config.yaml
norm_eps: 1e-06
positions: "rope"
tie_word_embeddings: false
init_std_qkv: 0.0322
lr_head: 0.00693
decay_shape: "linear"
train_tokens: 140800000
max_steps: 8594
dataset: "wikipedia_en"
MLP neurons of a small language model. Each row is named by its layer, matrix (down: output weights) and neuron, and shows model dimensions 0-63. Each number is 50 + 12 x the weight over its row's rms, rounded and kept within 0 to 99. A neuron's up and down rows have the sign that makes its largest values positive.
After each neuron's rows, "fires before" lists the tokens most often just after its 100 highest values on Wikipedia text that the model never trained on.

L10.down269:73 51 64 33 50 49 34 53 57 56 28 48 43 62 57 37 57 38 65 63 66 60 41 42 48 48 34 48 52 39 55 70 63 28 41 45 42 27 35 71 49 47 53 40 70 59 38 56 42 48 68 64 44 20 55 38 43 59 55 54 22 26 47 44
fires before: "n", "ue", "an", "ing", "ard", "g"

L8.down126:31 53 53 36 31 36 51 40 71 59 41 60 70 52 53 67 55 51 57 47 28 74 54 49 53 37 43 45 64 27 60 59 53 42 54 53 48 54 39 46 36 44 34 51 53 50 77 65 45 37 34 45 39 40 58 36 57 48 36 51 48 66 39 52
fires before: "man", "l", "k", "t", " to", "d"

L7.down184:34 40 45 51 75 56 92 50 32 30 34 51 45 49 68 59 36 40 66 38 44 42 49 48 38 64 52 51 62 32 48 49 61 34 43 53 52 50 66 39 41 56 54 45 32 56 67 48 41 25 59 26 33 47 74 61 55 58 34 34 37 58 45 66
fires before: "ut", "ical", "ib", "ive"

L11.down282:63 64 45 23 60 57 55 51 35 34 59 52 59 58 55 57 55 41 82 30 54 45 48 55 76 45 50 56 63 41 31 70 48 44 55 44 65 70 48 41 60 55 34 41 49 72 59 39 48 47 71 40 62 47 63 55 59 70 38 47 51 44 48 35
fires before: "or", "ed", "ent", "et", "s", "er"

L8.down69:28 50 47 49 50 52 45 48 41 61 47 27 41 76 47 28 58 54 59 61 40 60 45 53 58 63 51 34 49 24 34 48 46 48 58 73 48 57 39 33 60 56 53 55 58 54 44 46 25 42 61 61 51 54 44 63 59 54 50 49 48 36 31 45
fires before: "ary", "ction", "at", "ited", "it", "cted"

L2.down559:20 47 63 61 62 64 34 56 43 52 57 47 57 46 41 55 45 54 40 66 60 46 45 60 44 72 33 33 45 41 46 77 62 45 30 67 48 43 73 65 57 49 46 54 44 37 39 62 47 46 71 48 66 41 52 68 48 68 57 59 72 41 61 51
fires before: "s", "k", "ce", "c", "ch"

L11.down31:67 70 55 48 47 34 60 67 54 39 34 40 59 76 47 47 46 66 32 48 46 35 60 57 55 48 47 54 29 41 47 56 37 63 63 53 65 24 38 27 58 48 44 62 49 33 47 51 67 64 51 40 47 45 24 62 17 48 51 48 40 43 55 43
fires before: "man", "p", "m", "it"

L2.down210:46 48 31 40 60 49 49 59 81 57 51 31 38 39 46 32 58 35 65 56 28 39 55 47 47 49 46 72 52 24 52 38 46 48 53 54 42 49 46 47 35 36 69 54 47 51 41 30 52 49 53 45 20 65 39 49 46 56 45 82 35 62 65 46
fires before: "er", "port", "ral", "re", "ur", "p"

L2.down278:40 31 68 64 39 47 66 60 44 78 47 86 53 77 47 32 39 48 67 37 39 80 52 40 58 47 39 51 47 34 57 60 68 61 63 30 55 63 43 70 61 46 16 36 51 52 43 49 49 60 42 58 51 49 69 55 28 39 40 41 52 51 32 22
fires before: "c", "k", "ation", "u", "ce"

L10.down59:57 43 58 59 64 46 43 63 47 43 54 48 64 53 55 65 63 39 56 69 32 64 58 67 38 46 46 44 50 37 22 70 61 34 41 23 57 60 45 80 47 55 53 56 32 40 60 48 52 41 56 50 55 58 29 28 55 61 39 59 58 59 46 53
fires before: "d", "th", "t", "l", "an"

L11.down507:45 57 44 67 64 35 60 39 62 47 54 14 47 53 50 34 56 41 31 52 52 32 42 57 59 50 65 58 36 45 52 44 49 33 63 41 53 68 37 46 48 58 55 45 37 60 60 77 55 51 68 48 23 54 50 34 60 46 66 51 60 52 51 47
fires before: "ber", "ut", "ed", "and", "it"

L2.down340:68 55 46 52 44 55 79 47 22 47 45 48 38 65 46 49 35 36 41 56 71 45 36 63 49 50 29 50 61 83 67 36 50 58 42 41 30 51 41 32 49 52 58 59 59 32 55 60 40 45 54 44 34 55 53 55 35 76 42 76 65 65 82 71
fires before: " of", "ic", "ory", " to"

L4.down259:58 47 49 47 51 31 43 15 51 51 25 50 57 22 32 50 47 43 48 45 35 54 47 44 45 61 65 41 35 41 65 62 62 58 48 50 43 52 50 33 47 34 70 51 37 42 68 68 66 62 25 50 46 62 38 44 65 30 37 29 63 48 56 31
fires before: "ent", "an", "a", "w", "st", "o"

L2.down264:57 58 52 32 31 56 39 56 31 53 45 34 68 61 40 57 84 58 59 47 54 45 51 59 65 36 56 64 43 44 56 89 68 52 40 55 40 64 58 58 55 52 45 36 65 38 63 58 53 53 62 56 48 55 31 61 47 52 53 45 64 52 50 67
fires before: "ed", "s", "e", "ion", "ation", "ing"

L8.down610:50 41 64 58 65 42 30 60 64 47 52 39 40 62 52 49 67 58 43 55 68 58 40 67 38 56 55 59 54 53 31 53 52 36 35 64 51 54 45 48 47 28 45 45 67 49 53 55 51 33 29 60 38 32 52 57 39 61 64 62 46 66 60 42
fires before: "ies", "c", "ess", "v", "se", "el"

L4.down153:61 43 49 29 37 49 48 51 34 52 31 54 37 11 36 41 57 39 50 40 59 61 50 50 46 41 29 49 44 60 52 63 62 60 38 33 40 77 43 64 62 50 48 50 50 52 77 86 57 55 49 50 60 27 64 59 43 28 62 56 50 40 50 50
fires before: " ", "m", "ation", "ig", "ic", "ug"

L11.down77:52 54 44 53 62 61 44 55 53 51 50 63 38 52 32 44 31 61 42 58 49 48 53 36 32 47 46 57 50 30 48 36 46 70 35 50 50 62 59 61 35 30 35 40 47 31 64 55 30 38 45 42 36 39 42 40 38 45 32 44 30 66 29 71
fires before: "ce", "ite", "t", "c", "h", "em"

L8.down623:66 64 66 56 53 38 56 54 42 46 61 25 63 59 32 61 53 18 40 43 36 47 23 56 52 39 56 70 45 32 43 56 42 57 53 43 54 70 53 60 49 38 51 70 41 65 57 62 46 68 36 63 47 61 41 55 69 47 52 54 62 61 43 58
fires before: "0", "am", "y", "as", "x", "ch"

L2.down468:63 45 32 44 52 34 61 64 42 52 36 22 31 52 73 53 47 48 56 55 42 51 32 52 49 57 50 74 53 62 68 61 54 53 43 49 66 44 49 50 49 52 46 57 75 50 84 33 52 31 49 69 26 75 41 51 60 65 45 44 62 46 53 30
fires before: ";", " |", "iz", " to", "ic", " |\n"

L2.down224:46 57 39 30 22 74 67 63 48 41 31 51 49 37 53 48 69 56 44 35 57 40 73 51 48 20 66 53 44 45 43 32 41 33 39 55 39 41 60 60 40 71 20 44 53 48 70 39 50 59 72 59 27 45 31 36 46 44 45 24 27 44 62 57
fires before: "an", "t", "p", "el", "ons"

L11.down216:39 59 26 57 34 46 35 43 49 46 54 51 43 70 39 60 61 37 60 46 48 46 36 65 65 35 60 62 39 47 26 50 58 09 47 51 68 59 44 44 54 51 49 49 68 61 47 36 76 47 68 56 61 53 46 67 75 34 50 34 69 59 24 34
fires before: "ber", "oc", "in", "ion", "b"

L4.down561:58 42 62 26 63 47 51 41 66 48 53 27 49 38 44 77 72 64 56 39 84 33 44 44 60 49 63 62 62 44 35 53 66 52 59 50 52 61 34 53 43 51 55 53 40 56 52 48 42 34 55 30 53 50 50 37 51 53 64 58 32 53 25 57
fires before: " ", " of", "a", "ell", "an"

L2.down279:51 40 42 59 38 44 41 37 37 46 61 65 52 40 45 62 40 32 52 55 38 59 46 31 50 54 55 65 49 66 56 46 45 52 61 66 60 73 60 49 36 50 54 50 64 68 50 48 43 37 57 41 49 63 45 47 63 69 36 65 50 43 45 35
fires before: ";", " |", " |\n"

L5.down593:51 57 61 46 62 51 43 62 52 38 46 15 49 55 47 31 52 35 53 34 46 25 55 69 35 39 45 53 49 50 17 49 28 36 77 59 71 45 58 02 47 32 57 39 66 68 25 50 52 41 47 57 54 40 69 35 58 48 52 46 63 59 64 52
fires before: "um", "le", " to", "les", "er"

L8.down603:76 68 51 47 44 37 48 55 48 38 62 40 31 38 46 68 50 54 51 59 54 34 57 69 54 48 51 58 78 37 60 66 48 68 60 64 87 63 46 53 37 51 52 24 74 51 46 38 57 59 47 36 56 45 80 62 47 57 41 50 43 55 62 57
fires before: "an", "e", "b"

L4.down97:45 49 46 41 23 34 63 42 59 52 57 58 49 28 57 35 78 46 47 47 54 69 56 56 37 45 46 35 43 59 56 51 34 40 36 29 68 59 52 43 33 40 21 48 47 53 40 62 49 57 47 65 35 46 33 27 20 49 65 42 52 61 59 53
fires before: "x", "ased", "ase", "id", "ic"

L11.down24:45 50 57 48 41 57 64 63 74 42 71 57 39 59 53 43 55 77 55 55 67 24 57 49 50 36 33 59 52 48 70 56 63 43 74 56 45 61 43 39 54 64 29 67 46 40 54 45 48 46 44 58 60 31 67 52 56 37 56 57 40 15 66 57
fires before: " ", "d", "c", "ar"

L8.down436:36 55 27 53 79 50 53 66 37 73 59 51 34 46 36 53 38 67 61 46 30 68 51 67 35 50 44 53 62 56 25 40 35 61 62 51 71 59 61 50 32 46 48 36 44 54 48 64 51 62 49 35 42 34 44 43 69 50 26 66 37 53 37 56
fires before: "b", "p", "en", "ing", "il"

L2.down328:55 33 43 63 35 29 19 63 35 42 44 15 52 58 57 57 49 48 56 70 43 61 53 32 37 54 52 36 58 65 71 38 55 63 54 61 13 53 37 59 49 58 50 61 37 53 42 38 46 38 65 68 44 48 59 57 44 80 36 57 73 44 53 55
fires before: "s", "k", "ce", "c", "ch"

L11.down29:73 54 65 57 48 52 56 65 38 35 54 57 52 29 24 50 39 44 65 35 45 37 43 50 57 41 38 49 19 17 53 35 37 41 45 40 65 55 36 36 41 38 34 56 67 53 37 73 52 48 59 28 40 64 45 69 44 63 60 35 45 56 70 46
fires before: " ", "am", "i"

L2.down610:60 50 42 57 66 56 42 38 55 28 68 69 48 47 44 53 58 51 36 32 42 66 44 47 52 61 33 50 47 74 53 64 67 49 47 55 40 33 31 36 43 49 50 45 27 39 56 50 37 58 39 52 39 59 46 33 74 46 47 37 83 39 41 40
fires before: "ot", "il", "re", "i", "ore", "ce"

L11.down343:47 39 24 32 31 42 20 42 63 42 66 52 36 66 63 48 54 26 46 46 51 47 42 40 52 27 41 52 66 46 82 45 44 47 65 63 67 55 57 51 71 50 64 61 59 50 39 49 49 61 48 52 57 42 63 64 37 37 58 52 62 60 33 33
fires before: "en", "y", "ion", "as", ")"

L5.down40:48 39 66 49 37 61 54 75 44 54 52 50 45 62 35 50 61 47 49 27 37 30 57 41 37 39 65 32 52 33 60 30 30 50 55 32 45 49 43 38 68 44 30 38 16 50 51 33 51 42 42 40 50 51 58 67 51 52 54 48 38 47 35 44
fires before: "is", "oc", "k", "b", "g"

L2.down260:41 50 54 34 46 68 48 61 50 59 62 25 53 51 39 51 64 52 49 51 62 64 57 50 59 40 37 53 36 41 55 54 71 35 51 54 55 64 46 42 61 51 29 49 49 56 50 44 62 63 47 60 52 46 42 51 30 73 67 61 33 58 66 15
fires before: "es", "ed", "er", "em", "o"

L5.down233:52 25 44 54 56 47 54 47 36 46 52 63 72 44 42 72 45 68 60 49 62 75 52 46 64 58 65 47 53 33 43 53 54 63 28 73 76 46 39 38 47 46 57 50 58 42 43 58 41 35 18 53 43 51 55 50 38 37 61 43 39 21 61 39
fires before: "er", " be", "em", "c", " ("

L10.down578:65 53 62 32 63 65 35 49 63 47 60 32 22 41 44 39 46 44 50 68 40 54 50 70 64 49 41 50 53 36 46 28 47 67 45 63 73 49 33 52 58 53 36 74 61 55 64 71 68 32 23 46 52 39 62 52 43 60 27 60 56 43 50 63
fires before: "c", "id", "ship", "t", "n", "ter"

L10.down413:45 45 40 41 55 59 54 41 42 42 66 50 58 55 27 51 35 57 41 62 44 69 59 53 60 41 40 54 27 61 35 20 46 61 48 44 36 70 60 58 29 62 43 52 46 59 54 37 61 46 56 59 54 48 44 36 42 46 52 60 54 54 55 43
fires before: "ers", ":", "id", "er", " se", "s"

L2.down622:52 50 50 65 55 57 49 38 61 46 65 39 57 60 37 50 53 39 47 43 70 57 55 70 44 37 42 38 44 70 41 68 44 37 54 46 50 37 53 60 56 55 34 60 56 38 36 63 32 49 42 33 50 22 34 60 67 35 50 54 49 48 40 57
fires before: "ie", "n", "an", "ol", "ro", " of"

L7.down1:44 65 38 28 29 73 61 45 51 68 54 60 51 61 66 61 65 48 65 50 56 44 55 48 53 56 52 54 48 55 88 38 55 43 57 29 56 57 66 21 51 57 38 66 40 64 46 56 60 47 57 35 73 49 43 56 48 67 69 35 72 44 64 44
fires before: "ary", "an", "ction", "ct", "r", "st"

L2.down521:55 17 52 56 52 64 48 66 56 56 32 76 68 39 47 30 66 62 42 47 29 37 54 55 53 42 54 54 66 42 50 58 50 49 36 42 64 85 65 51 54 70 48 52 38 30 53 43 64 56 35 44 54 55 40 72 60 21 50 53 63 36 47 54
fires before: " ", " of"

L4.down499:49 42 51 52 62 44 71 48 37 51 42 57 32 55 45 69 45 42 51 25 68 40 40 42 75 54 40 52 42 46 46 59 63 54 82 48 46 56 37 40 47 53 29 54 54 41 51 56 43 41 49 39 72 22 50 40 44 53 49 66 69 41 48 49
fires before: " ", "es", "ation", "ust"

L2.down312:45 40 66 43 38 44 57 66 25 62 47 45 39 37 49 28 64 57 48 58 53 44 51 61 67 26 40 73 49 53 44 65 45 56 65 55 42 52 36 69 61 45 33 37 45 62 65 49 60 54 51 50 58 53 60 45 46 45 50 67 45 47 58 45
fires before: " ", "e", "ire", "o", "ton", "ative"

L2.down306:39 43 53 26 60 55 32 56 51 53 49 97 32 71 34 43 40 49 50 52 46 49 66 52 42 39 39 40 52 86 44 53 50 47 53 44 81 52 34 63 50 68 69 36 55 39 58 36 40 54 54 44 52 55 49 62 55 64 45 75 71 57 51 47
fires before: "ic", "s", "e", "p", "c"

L11.down123:62 37 64 40 68 69 33 60 65 41 60 48 42 58 41 47 36 40 66 61 54 31 35 40 36 27 62 70 73 30 57 55 38 31 53 64 40 45 49 36 70 41 47 56 65 21 42 60 43 65 45 38 46 28 39 32 45 40 51 35 50 47 45 55
fires before: "est", "i", "ol", "e", "ite"

L10.down182:59 53 66 37 33 36 44 50 50 62 62 57 46 38 39 45 50 43 42 55 40 63 52 71 47 54 48 62 59 38 71 59 47 36 49 52 54 62 40 37 42 35 62 52 55 53 55 47 66 65 52 52 55 47 56 48 27 48 32 53 60 21 57 67
fires before: "n", "ile", "om", "3"

L2.down401:30 53 59 39 43 67 18 67 34 56 38 31 43 59 69 69 40 57 55 62 27 50 62 22 72 46 26 67 45 50 50 43 59 35 43 67 60 46 48 65 38 38 43 46 52 51 55 63 55 59 59 39 39 70 43 49 42 62 47 53 44 50 41 32
fires before: "e", "ire", "ent", "es", "ad"

L7.down186:43 54 57 39 35 62 47 29 32 47 63 70 50 43 67 65 71 56 35 44 47 48 45 53 35 44 59 73 29 65 53 58 29 63 49 52 62 50 58 27 58 75 46 48 46 65 54 43 57 46 31 50 65 48 31 43 60 46 45 37 52 63 52 55
fires before: "p", "ng", "a", "ell", "an"

L11.down426:31 30 65 27 46 35 67 30 53 72 64 43 37 40 70 40 60 57 48 50 30 53 61 47 49 51 47 33 78 41 54 51 60 38 60 61 55 43 56 68 49 43 59 50 32 33 73 32 54 61 65 60 56 65 41 51 57 33 46 39 62 68 34 77
fires before: "it", "ic", " ", "io", "ent"

L2.down455:54 62 24 62 44 48 54 58 54 58 34 17 34 44 49 57 45 41 38 46 70 47 53 33 54 57 50 58 33 82 68 55 34 59 50 58 48 70 47 38 53 43 46 57 48 63 62 60 57 65 55 46 40 62 47 46 52 71 34 70 44 47 41 56
fires before: "ence", "iz", "ent", "ic", "red", "ed"

L11.down65:46 60 34 46 42 66 49 46 53 49 32 47 50 55 44 67 49 48 55 24 56 43 61 49 50 45 48 47 53 42 48 40 46 39 63 48 53 54 56 56 67 67 40 59 38 52 16 45 39 51 47 42 66 42 82 61 36 57 46 53 43 38 61 35
fires before: "ew", "ed", "et", "od", "v", "ation"

L11.down349:33 29 49 44 55 52 63 63 43 31 48 56 38 46 45 34 43 29 55 29 29 64 54 46 15 59 74 50 39 40 30 45 44 27 41 57 64 48 41 30 68 52 43 48 66 58 48 37 41 46 63 61 61 56 77 52 36 63 44 34 39 62 48 41
fires before: "al", "le", "or", "s", "f"

L8.down466:38 42 33 69 35 63 42 54 50 56 71 65 32 21 56 22 64 57 45 61 45 54 45 46 42 54 77 49 54 65 50 44 48 54 54 60 38 63 64 70 48 53 43 35 49 51 48 60 43 24 53 50 77 51 34 63 47 49 37 59 36 40 49 40
fires before: "7", "ib", "ure", "in", "al", "ial"

L11.down215:79 33 53 76 71 43 66 70 61 39 56 52 30 53 54 68 49 42 43 44 54 62 61 64 41 29 47 40 56 51 53 44 36 43 50 45 38 49 57 29 42 51 46 43 59 53 49 41 49 63 67 47 52 38 48 56 38 49 50 45 56 38 44 79
fires before: "ed", "ition", "op", "u", "ect"

L4.down12:51 50 50 52 64 54 27 64 37 64 67 67 58 33 42 34 56 40 65 68 56 62 50 39 54 62 55 48 56 57 56 44 36 48 47 48 35 53 44 50 53 45 26 59 36 42 64 44 65 55 49 49 43 63 62 58 43 40 51 56 45 62 62 61
fires before: "ad", "ok", "ther", "k", "d", "l"

L4.down544:52 53 51 23 26 50 62 48 46 29 62 85 52 34 48 70 34 32 42 71 49 48 56 57 63 52 46 52 62 48 63 63 56 65 50 48 56 56 38 54 67 63 31 77 66 39 55 44 47 54 52 62 47 41 37 61 49 56 38 46 55 52 48 50
fires before: "b", "pt", "ent", "st", "om", "ents"

L5.down600:36 64 55 45 59 51 53 43 29 57 51 68 45 24 54 72 41 79 57 72 48 54 46 42 45 43 25 50 47 50 52 60 43 56 40 21 66 60 47 36 48 31 40 53 34 59 32 46 31 49 57 47 55 55 60 53 41 56 50 46 45 60 46 53
fires before: " ", "e", " |", "uary", "y"

L2.down567:41 47 55 63 50 44 37 47 39 60 59 49 32 77 28 63 63 55 66 46 51 54 53 60 48 58 36 60 34 44 42 77 50 49 34 42 64 56 54 30 40 48 58 42 54 36 41 64 46 63 45 52 66 43 39 33 54 59 60 65 48 59 66 28
fires before: "form", "f", "le", "oin", "i"

L7.down285:61 52 62 50 54 49 49 36 49 38 62 55 61 50 42 61 55 45 50 42 39 44 41 26 52 45 45 59 49 51 44 62 57 39 40 42 46 44 81 40 43 36 40 63 66 62 43 57 56 55 33 61 55 57 46 51 42 60 75 56 61 62 45 43
fires before: "ary", "man", "ction", "ed", "ic"

L2.down121:62 44 44 51 56 47 91 53 54 66 34 38 55 41 37 49 38 43 42 52 66 67 68 43 70 50 77 46 54 48 38 27 41 51 53 39 58 60 63 33 22 55 67 59 49 56 50 25 54 63 35 43 61 50 38 45 60 59 49 40 48 54 57 56
fires before: " St", "v", "p", "m"

L5.down311:62 47 49 47 53 68 51 53 38 60 68 74 56 59 27 40 58 56 38 58 52 35 40 57 54 35 35 60 53 40 68 50 44 45 58 63 58 64 56 39 56 52 22 51 52 40 52 53 57 58 40 51 52 34 31 41 55 46 49 62 47 76 54 40
fires before: "ric", "out", " a", "le", "ian", " of"

L10.down571:60 44 59 48 75 54 56 62 33 38 52 57 39 34 32 39 63 55 19 60 42 38 62 57 31 47 75 48 42 27 55 40 34 61 32 60 57 59 43 61 39 50 52 69 35 66 74 48 54 60 56 34 57 49 63 51 57 39 48 47 48 36 58 59
fires before: " ", "r", "i", "one", " C"

L8.down239:29 38 43 39 35 42 56 60 55 64 48 66 42 36 52 64 56 67 42 52 61 62 58 47 35 44 59 22 46 47 38 43 74 72 44 62 43 74 37 33 35 41 67 63 55 44 69 54 60 32 46 47 70 63 41 58 42 67 58 53 35 38 56 67
fires before: "ber", "p", "in", "ond", "it", "b"

L2.down117:61 57 45 58 51 56 30 66 74 56 18 05 43 36 74 42 57 47 44 39 22 67 70 52 60 45 69 53 48 78 61 41 45 56 58 75 49 58 53 58 55 53 52 37 51 52 59 50 61 37 43 61 43 49 60 52 45 34 45 28 63 57 61 53
fires before: "ed", "s", "ive", "or", "ure", "t"

L2.down593:53 39 49 30 52 35 45 21 39 50 49 32 40 57 51 68 21 40 30 44 57 63 57 53 41 48 69 58 51 27 49 77 52 39 56 47 55 41 49 60 37 69 56 58 64 68 57 50 56 51 46 43 45 62 56 50 57 85 51 60 31 42 31 53
fires before: " |", " |\n", "es", "st", "r", ":"

L10.down351:61 56 43 53 45 49 28 45 61 51 37 76 54 73 39 54 52 49 52 37 45 58 32 50 42 42 63 53 50 34 55 52 43 49 36 55 48 52 46 47 39 36 71 48 34 92 57 75 13 50 54 58 37 44 69 40 47 53 56 58 51 39 64 46
fires before: "ist", "y", " C", " T", "ay", " P"

L10.down8:51 48 47 35 63 58 50 63 26 55 81 42 41 49 74 46 56 36 75 56 42 40 65 43 71 50 46 37 39 53 54 56 55 51 27 45 43 46 30 55 39 63 50 56 44 41 53 59 33 43 66 32 59 46 32 54 71 38 52 40 32 53 67 67
fires before: ",", "ational", " he", "al", "end"

L10.down127:55 54 41 49 36 46 44 45 43 22 62 47 28 57 46 56 59 62 71 35 41 56 31 73 39 73 61 50 37 40 61 32 61 50 43 30 59 64 54 39 66 44 42 45 37 48 42 46 68 74 54 34 54 49 55 61 47 34 52 44 55 46 39 32
fires before: "==\n", " ", "==\n\n", " l", "oy", "t"

L2.down437:56 54 61 61 31 38 25 33 52 42 49 66 36 52 46 55 46 51 68 66 36 75 41 27 54 54 47 52 63 52 62 51 50 47 64 33 33 45 58 56 37 55 51 50 21 45 69 60 40 63 51 61 37 58 55 62 51 27 43 55 45 57 42 51
fires before: "p", "t", "pl", "c", "ce", "amp"

L11.down588:39 48 46 54 65 49 50 35 31 41 44 35 62 41 51 42 59 73 38 57 48 65 74 44 62 42 46 32 45 43 38 44 68 45 44 32 59 43 38 58 52 56 58 44 45 55 48 58 42 56 58 43 54 51 34 33 46 66 50 43 68 64 40 63
fires before: "2", "1", "3", "8", "9", "4"

L11.down91:48 57 60 59 51 59 58 33 48 47 49 39 41 52 69 24 54 41 61 54 72 61 42 66 52 29 55 58 50 61 65 37 63 47 65 45 53 47 31 51 41 40 29 58 64 59 47 47 55 29 55 49 66 66 62 63 78 55 50 61 61 60 41 65
fires before: " "

L11.down277:47 43 45 52 56 35 48 49 51 43 39 22 31 43 30 48 62 48 60 65 47 33 41 38 32 41 65 38 48 68 49 40 60 42 45 39 63 60 59 72 48 42 70 59 44 45 43 36 82 23 69 59 40 41 52 48 45 42 68 28 61 69 33 54
fires before: "t", "e", "le", "ed", "es"

L8.down80:53 48 46 46 43 60 54 87 39 51 80 64 37 34 47 32 54 37 56 42 56 61 46 50 37 57 62 57 22 49 63 37 35 59 64 72 51 46 63 46 63 42 44 48 48 54 51 41 41 29 43 43 46 51 50 55 23 43 62 58 38 52 31 57
fires before: "e", "ac", "ge", "le", " "

L2.down469:54 60 55 67 71 49 40 47 66 61 70 50 53 40 49 44 52 44 31 27 43 66 51 40 47 62 49 52 70 62 43 45 37 64 46 46 47 41 64 39 42 45 64 51 37 36 42 36 57 65 50 48 42 23 39 67 37 36 38 42 52 59 59 57
fires before: "ed", "ation", "ing", "en"

L8.down273:55 32 44 55 63 46 58 38 46 43 37 67 54 46 56 36 55 57 66 68 41 61 36 42 36 32 50 52 33 50 56 45 50 57 38 57 34 60 53 57 74 35 37 65 41 43 33 53 60 62 67 50 49 47 38 56 43 54 31 51 47 52 44 66
fires before: "we", "h", "t", "ak"

L11.down488:48 58 46 57 49 66 54 57 56 56 47 48 48 54 44 45 37 69 26 42 50 47 70 61 44 46 56 24 60 43 73 26 67 53 47 54 43 44 27 42 64 39 58 63 31 33 52 40 55 64 52 56 58 41 46 61 44 55 54 93 61 61 37 29
fires before: "s", "le", "p", "ision", "ro", "it"

L10.down105:64 42 47 55 84 58 79 32 33 58 46 43 32 60 70 20 59 83 62 28 68 30 48 52 39 47 49 40 51 49 66 58 61 31 59 54 49 43 44 66 66 57 54 47 71 48 39 47 54 59 49 53 64 48 42 51 56 46 50 54 33 51 24 48
fires before: " "

L11.down5:35 51 39 44 40 34 66 31 47 52 57 35 67 48 42 57 44 56 63 43 48 38 63 41 56 77 43 57 41 58 59 55 55 63 50 51 63 52 50 39 56 66 61 46 27 66 58 62 67 56 39 44 62 58 45 38 52 58 49 32 46 58 44 67
fires before: "1", "2", " ", "ary", "0"

L2.down46:59 53 32 44 50 58 74 43 58 64 40 29 63 58 42 51 56 42 61 62 79 56 54 43 47 30 60 49 38 51 38 78 55 54 58 46 46 60 41 58 53 58 63 63 52 56 48 38 78 49 69 49 49 47 49 49 63 51 38 48 55 39 30 75
fires before: "c", "ign", "m", "iv", "p"

L4.down63:59 50 51 38 42 56 64 44 43 40 67 47 75 44 40 58 47 81 61 59 40 47 58 44 35 51 50 48 30 37 32 62 91 43 37 31 58 66 46 50 56 39 60 33 55 57 40 47 32 31 54 59 44 38 63 37 47 62 56 42 40 32 45 48
fires before: "er", " |", "ason"

L2.down483:66 37 28 43 47 42 40 36 54 41 44 35 57 34 59 53 55 48 45 49 37 53 60 56 38 44 54 60 49 33 53 71 61 57 51 56 45 56 33 56 48 42 44 50 58 55 70 42 44 30 29 56 54 60 52 34 38 43 71 37 46 52 38 49
fires before: "ed", "{", "s", "ing", "ers", "ons"